MLP neurons of a small language model. Each row is named by its layer, matrix (gate and up: input weights; down: output weights) and neuron, and shows model dimensions 0-191. Each number is 128 + 24 x the weight over its row's rms, rounded and kept within 0 to 255. Numbers have three digits each. A neuron's up and down rows have the sign that makes its largest values positive.
Before each neuron's rows, "fires before" lists the tokens most often just after its 100 highest values on Wikipedia text that the model never trained on.

fires before: " the", "om", "l", "t", "m", "olog"
L7.gate137:134089139177112098133162134143128150151119120152142140147133080110123110116101131130118156143122159197090119123143190142134116146098120163125168205106114168116144139107152157126109124146107115082142134121128147113125149110105178142130110128128149135127105150132139136126099132081158142152104078142169106136118109110087132156142128151121158168110101125125134091098116145117137185105104133112082106140128114131131097134150117162100157154138130133122100099135143153141109133137160126107107096094132117152106104120126109174076068162138150143175131136103124136133107135095102101140
L7.up137:121128153116110119131163133136150122125131115115126121123156143133136112116143103123134107111135133155088142096073102169159131098117106138083128164128149137121156131097136126135164118087172162124110112132118149163154128113112128103082130088116133130094127137118138173158114179187097166132094161137162098128099149071133128159096136124084101132120129178124124114105124103113131147129127169128140094114126151142162152132135129119121133160104148139136155134110122149123080124108136115143115110185120108128077152125107128164106166112097156086100148130116176130159088108201144118160
L7.down137:139126124112124146149136127129163124129100163089087139163097107136123116131076104089108098133129154137116168155122117105135111094138130142090192119140158128097134146123119096132132138170128130118087107156136134160158134197142141100131121103120092189118160109100139133122103100127170128117105143150119144130144103137155046137054157140167135124134135152132137121110137104097130153073110114122157151136115128163133145135104154121171167156115106145199128135140148086115135147132146141120170117140133119112135118093119130146140096126086125130113124132113093114133103147093136117116

fires before: "ough", "le", "ose", "ic", "und", "r"
L2.gate398:158093138124115116102141160098104169144122084122156104145126107168180116177127130090092160114137138117119118122142092144158113117096138101140104186136133157125087112119126148141114118142139153168071133103129187099124141080128130130155117106118126127176138103157137124127135138121133144139088152109122124087127126170162143131155191090171104106099128137111117155103132134124141135167146141138140147083101123110125123164123109138135129123118144150100132130129161115118124110089143073120166120118111126111147098178144104130086141147072122147089139170147108130111126117119146115178
L2.up398:141107154086155088141118152147133149114077139111136110167152093090149128166141176130140149132123142071130108097147112153123106120150155112128120137132137146148147109096097171125116107160142133104110124073120126094130110149156128122134107118133152094126126114112169160099190125127141187109064133154159121112109171136144148102123144147087157143126103132105131123110149129092087140141121134139134096089131162143078124183148151120093160100122138140112138167133127138097120063121093125118138124145105146137159096156126118119127118124095123131147176150127098156124117149120163110111
L2.down398:116127129114129140128130161149148155086139127111134088152129116146141127138160165087114152122095100107186130113145108150117125133110152121149136157081110150124137132134099121100116117107135105159144118096115173104112133129150109123136132138109129112137160098114134148141127091154144135122130155124144148132172153137131117087121068129083142137131105148120123145144086138123147160127117138157097091167098141146112112173117089122119135132127132153117130171177118180050116101111146150163101153071142149150152140141149111112123136083081074081095141129105101157129141183139147095119

fires before: " was", " is", " has"
L4.gate489:151151133155132145085109116125113111090152112157092152158127095152104102114113141134173102154142147186096074065109139125150137165150105145124129127127124141131110106119148123168116105139106150159176102103138076146127140138161137185120130140129132154090130136084104162132130177116126141137154143117101155119122114147096123141114127109170141084068097136141135150119103136171147128142123109099148082125110124120097081170114151169133123121109133113110132120155113119139161120112128101090090100100112120090152119170138123142096122126103160118140155108161104162147134149138106147114
L4.up489:136168132120095112105151089083145158117129158169151095108118102113155154107165145127137110124135126100142131103104157109140142125076103079106125161129140156133119151152144101151132088145160111095115143099160113129121137119114138131129132126159131100117110114094095135153110147159140113144158101098126114157112113131120147160158120122167144175105088134129126118084199110119126095112156154115124144118116109124154142150085149138154127122109118154150086120121166116109099178129117117132078134127127163117105116180150179134182120150139120079188142089142151149120133103106135097125
L4.down489:119160162082120110119153085118131143131102145144119073108136140135126122128121127098166114127167101115140156146136138152107127156157090150139193103141133101156156137093166106089135084165145149111141104121116114135155129117129136107160138149154131114146072096125128159113153112152160136100128145103097106141154120161106147147113102160159165160104127108118170093127109120162156102090138134107109148084127112172157128131108135097106096086146127136138120114116160100093137079119117092162158162153131166101104149142104106125164121127153121148175133094122126091128098108158107130134

fires before: "en", "ated", "vent", "m", "ation"
L10.gate433:124137135131134112103147127159139106140119135142145097124108126132127118128148091162102089154172138159119090101173179119108114120129081109111129162128108096138186123144161111168127150119115113101093143135122120144135167125147122106103168138120107131107139114105177125093089106139116128113130143145141128097147160121082081111128139158130118141141146128157162113170173115146108157159116091094112148150160109095109139149125108107123167106121112117182059175104151116112104164106115112119122118135176079129129124088149099159121121166143120159123083151134138101103114142156144150123
L10.up433:126136133128089173071130146144139150135123172188127145120158141077129101130108143147117092157152123157109124093149141150166163120118121134105143177120111125139204092074154129151114108130169078114122128134137174151079165124108146144136145132181118131078135136072123141093145109120119134117138154102129082123154150089109097142149130146145101134116111112116120107105118116126167161172141127120111141134126150120138102133095077117118120143102120113099111135108116060123141122153128104119116126155169126119096104119123149122169125129148125145101114099142150113136134128133106145161
L10.down433:130128113109121129088135138160132064129144171146135082147143116104136062119129128193131104124114112117118160146186121120121149145119098108102113148126128121162123126123157114119146126120145127108106175090143134113113158146170130139162131129124133135097163101131121088155126137138132166127109146098108096128142187132117127108158132157122124135137141141145112142103157145151147107105084123140106133156122136119103149166103097098135143167103104115137131090133117106109141154195138165057176161125143151134123095108098071130107117130102124111116131158120095111115167144165093123159

fires before: "0", "ian", "elf"
L6.gate9:110158159156147108125081130143115139134136099120130136127120120156091133139222069131105157101109115134165146156123070131133106136138094167133099148094131130110122114127128127147116158080160141143165127151139141146153111069152146119147138115136129097156129163107123135146108108122110144164134105143152152097131124135110093187104157142144144131092082115131151140121141144151148147142157130084178112081130133119142072111122140108114109117126139123124102116156122113150158138118129128112131137124132107137200099080122125142125154105116120077162087127120162112121102117153097125145
L6.up9:086120164113126122122128138112131140117105117079098107099130147165093136078128138169120143173111153104176129134141133147088107145098135117129112081184158143142130135101134163113104113118162115135091103173137069147095120157150133110124136129127107132131139158098077149110121088171117113123140126116168100155153143117128089165116124128078156107106085132126135161157186134146107142137104114123132140123130109166150143150138187118105131145139139118142107126111141103101080127101114179166132122143157095145137090140120142144104133124127091118144122143077122122142133178112115115129
L6.down9:119173129166137111115130135157126145142093130085101147158133126117119115082137125207113142146149139122171143119118120141101106147131097108131139171117107120169131180094155139109123119094133144120130141178088093137090079139103160128179129133062099107188132080124118150129129102179131121130166110118158084097110126127140129126089161112119099114152113096147134111175141156145088145163111129120172152132119157117128113138146121114100131138128151141103137133128125100112085126129098145155139146098128134160127094178099113125121139163149108112106113128098135097126140130132120127147

fires before: "al", "ament", " was", " is", "ar", " that"
L2.gate441:136110123136154139118145110137132103101104187112138155061116132127128121155097128128129122184148082141134142130170111110136144150121149142099167116111140144146132132123145117120157127148136092159171137133140160169147147141165135124136132117119083123119151117123135130095068106116112117161156137070118105124120107056117133124140144145142129121147088126085113130175136136162163134089101126144135137108126115138098099121151152151178130105103101161162096117131110139129140146140059134146074134148127168115151138153104126138123129144115138101133148063107163113162111137105116149080
L2.up441:125184151129110106124110134173123084142132172099135148132143169124118144082042143125158121162175174097090140122120116108167156125140135106127138092099145128124156113163141131090103111140081106120158143145124102122159152133130154123137116130084115128127116124137121144117158135095120114127123145078154106109156159124150108153074108131146134156150104154081137129127142096168111164122087188120118142128080120130137090130150152150124112143107090126132112122133119111127126102123114135151112140125117123053125156145121155129127134140116130111148155114103194154135128155098147133121
L2.down441:129097150094140146126136148122161170108136138121117101109151086140123136133144140136150107098140103159151111139138132133123073138154161105110158091075155126136144117128146119132134109121128150116154134111147149133157160081140144089089132107128142115159129148142179108128087152121139143156130146125159104150139147124110081109164107081149178167124084121111106080164134122091151147126152123134129103146137130121119119129111167100104121149104142158145126099112097137179180113083124105127075117115123118114128127155041132110094112138086106117127155103122139175137175135154122130128

fires before: "an", "act", "a", "r"
L7.gate388:114089116114102101124159100120157150129082169125098111148160129076127114130120106096156093103151199112133143128173143178121186141150106167135097145128164146153141133106159150137114131108107144120107117168108146154120086093161147127119073077143111105148118097144147203168113133116120107150095157132147184141112147147112149113115134157097130104138128150133115132141106121150102124097148122113121138128092139121111165137121118131145123106102094173115128124132115121125134152140111144108111139132149175088136093119112112153111140109149139122110093111176131102141087133107124108136
L7.up388:135109141129130103126151112087144100148076122141122131149125160146090125159187100086133128165144108109168137149148174152085102097185093097109108134120165106136162125145137157130130129112127172156111145153131174136090148040175107129160122131090158115106188119115098114190125131119131146122137113125106108138093139109108114120159097116115150104101145155136129135142127128138122083129150133124131120113165122135135144134133127135122142126114131142113079144143123143139126108157144171138110145135116195120123144079103146143128121099136143091126110092119134151102098124105106129111
L7.down388:149120143132132130119144109123155135130096144192100172109147182125139132126102097118130120125129099121129132138144150145144138142135107089147110091100144139140142122124098137147136142112141166127120126165190123156143130041166206135110125099088145099134142171127142125191134058128129146161112106122125135127065126130163103099098132147127112119130124139126122115141129146081140141158158124105147157102090122148096154147096146126135138099124098136102084115146133130113112098141128160140129130096142116089105111107144103132145121080159118094129084115112131145134114142146122168135

fires before: "-", "our", "id", "ul"
L10.gate150:122140121163118106121157133133092149111082154173135124139147119101116112172129128087095122144113091092117163162097125145094171106152119104086129125128081138097106183116109129159086120121160110147108111132137134130106127138115124159127119155127145149126132174112119114128111084145121153105170109153130084129143132162161139151158077138163115087107128110124077081133131161115114084173138108138151172137112152084132151147127143109152151137167120107109138131120126121073168144142111159122121112144143111126155115133115132124142146133097120155144068148116104170148148079154111136130
L10.up150:129124127126141136081157129126099133107106136119133133115127132135136153146096123081152111154118128104125119159166149136112155129126138127119111110132132132156172122086100141176120162085102150141130124070129143159176106103096150143055145066096117098163125157121130109117172102138136166110122114124112147106158155140119132112157121138135119120091128103157077063120158133099161155133097182119146162125116183150141175110122093173128136135093146113126126101136128143140117103124134130118074145129141139169146112125153115106139133149129160172121098145116131108082135155136105111120
L10.down150:108139111131099094139120158138146136110130156170130156159070168153128154175174110083141126143145163131198116121091131140139106155138106102152064144112120106160163121110115159154080143153120169097132095115110113114154105168132137114123124116123118089142118134172094121112113130135129145120122119132106104123083150096116183123123113152125121144123189080148133106120150173098116159107151118149110115149133126163094152139145135113144135135111133148119148082145134142101130065108142132155118142092143124125114130153145117108120101136139107134115085142113115094142116124158077156124

fires before: "3", "9", "0", "8", "1", "4"
L10.gate229:128121138073140119149135142159124122131126133136130166136087142120131108128165143168140096140077121129094097118117134132105127177123112092159136125162060101131135114126149114146128121089144121108107066129121130112142118096148093119199141097134151093139099121121114121164144143132169138123140105120109113089134174148150131140153108144138122107124099129132181123141087119119130116106166092132124089135138131112123134142153116135143127108078157149114113110145168097123153146157112156150147175128153096120150141164153132122056098106094112110117181145128137088118163103113159097153
L10.up229:117146129105106125131083113113129135106103136127110083125097153115167131122145123113172130159117107130150117129094111118153115112155150082158108127121128142118179140114181101112098157159098104136103121178134111127084117152106145167115103139113110127111154135156171097134121111127138116130121133150140140107147126053112143131133138136120167144142093124106133112172103115148140162127164175105195137154089120144080156120143113119119121154126178147137109103128159102138125122108109132136105200114120130130184141162155171150144082092084138134118160119138104118108124141136130127096
L10.down229:096118140135140134165125129125141154124133140144125138093098133086123120141102129117099143129138159122147149109157105156137125156110161095166179087139136128124135154133135159105097126126129118134128158124155086139186109212163112136136113120110147104159124139098146128081175121137083159130101134142159120137159081134084126156103082141114152137137159149136145149122147117111109133112039119105128197101106107118121150155136096101143101135140156141097147105137123145128093086129109125104131099124101135128069144130130143144116121126149127146126104178136124108098140121093101150123

fires before: "ough", "ose", "r", "ir", "rom", "row"
L2.gate108:143124115104136120165062139174100115084106129134142156107170133130115114119153132109118179146134140127113114084145114201114088108123143092129121086153118131126124118148121146154099115155117086143079126145138139112166143149140151126111120116118145132107148159157128153173118102140134141135166175149124123136129177187104131129074104124123123122108086125136102119109163142139140140129136129149100080131137108047099169165117117118134153111126123170159104134152149128082113141114105129123141109108120157149131124172142115124099129146116109164108093108094113145124086099122133136113
L2.up108:121134156090131140112157148097121140145103109141136153163133131133143130113168161131131120144136124099094192140084146155140130106134099122164109153082127106119120130084128139137110096156101158144093132114114090126102124102143117129089152112132123092137139130135139093083151121132147126135140089153132135099150085125149123143116150080141130141098133110131178148134165139116105105126084124093154100140110101154136114131103110159096122114132142188141081129183138115096094145135117129132162081174105134137124104131130120162124103126188139188087109183152123163097136148113139148114
L2.down108:162109141098100154153125148119135149160097125127113103108175146129134115113149147107173124170173085091103131115125144178144171132129141110142092178115094099108099068107098118145105114128169123123127129148129166141138091136118142108156130105143149132152104142131177101164156131136102099085126114129162134114132125114100151127143137148110148123099134128134163139128178182101120118142124128080101102111148120111136151123152112140149112087137135165127096147144106142093105122091155130156087116108098128107104092127165107080130137138166137184090129144155148136132111142153100118099

fires before: "m", "v", "n", "f", "ound", "ance"
L2.gate25:136124153124122115117114122126068089090149161169117184114118128179115147161122136111111109155118170169125154088110113119159104116119137145134165153153117086136087179108132135143134115106170164092097115121155138175115121123134107097103112142101162153077055107144156169172150136133134113145107124127132170119133121117157128146118126101130163110131147138081149106129112117114118088135127122147123118150129119147087154104158154118119143139117133127129088143106140073116087133071099170118134141105153150138128157162148138137110125113121107131128158140098120125085155132124124102114
L2.up25:154120170137095118109112137113108110165147141131074128153120108119119173127088143136136095134119093171101129106094135097118156103142150155105113153107159110120154139134102126147098115147158105170152150174106107146121105172144147104132108121137114112127117157147102139133115110127094162091144141155164148116092122154100081159099128161132126098121202124109099138114127115115124164155144159151130087068152135135137124124123148110149117129100133155136096116134143107149102108124115128127137087093140123119113159107168115140092134090077171172114174148163126138167159128148137114101
L2.down25:174128161111148133158124173129104164152147114108115121127114156168114145142135088091126097142083112143153136163089128139138114089139153133158149152162118090063088132115133106129123147128151109116129155139155098144090131105094121164148079100117131121165134152081110172172116119079117131104133080145161117097121095135165126163114150110145124102136139190148138107093146131098112095128090130152124146121118166135135153101158137132126125152139080142131116111170168121124107092159100113153118113132079162122113112125160095141117120125158121156130153117134130155152135109129112103133

fires before: "d", "stru", "n", "f", "stit", "ject"
L2.gate462:145150099090153134166137132128172107160133140127104120101154113135158094086145143166126136142128134092128102163128138165153143120125149134161157093118120116124137114100122166142106147155157152171118163136158117161138109083098154081134117164180087132111134122087123190126153106075149158112131138123113134111148129111151130111110127143146093141095126109126136107119130086181129140137141093097079147084146122134124125139170129138164085125104117127145104144089156158150130115096095157115085089129138101138166100165149158110101099128136112124136130113108119137144149089135128105092
L2.up462:154116147092124108107121152135150137128126114134093101099149131125156122110149131124123120129115139182121149138106097159124135140143143129183148120136123118138112152115104145102139146115118136122118118128199135113115099104084153098122117131152080142150147139116121189106127127103129124153097159131139126126098132115171110103112112142143092190122144102130133157141167072118149138131137153147047104111164100173151122138101158088130083123144095142150100126135145088174088122132136114085119107106167087152135117178144122127113109135152119096147105154111175085128125124154102136106
L2.down462:136143120117100178123136156138169105134137130090134117140114150102114120136100134133139174157124155129146168140147145100102111100115089130144131108128119165109116139128109137116109145100074094104133171108104141146162059137128110133144098110145122153132151175094107131082151120116123132118130135099151173123103096141134104134048118120142073143129149124159131133141107108127143141165112165191120149129119113101135164122125169160156150142113116112109093136123088130126109123150140140091116130177181108138171104084106166099116075157135150125102133105130145134136112136120120156122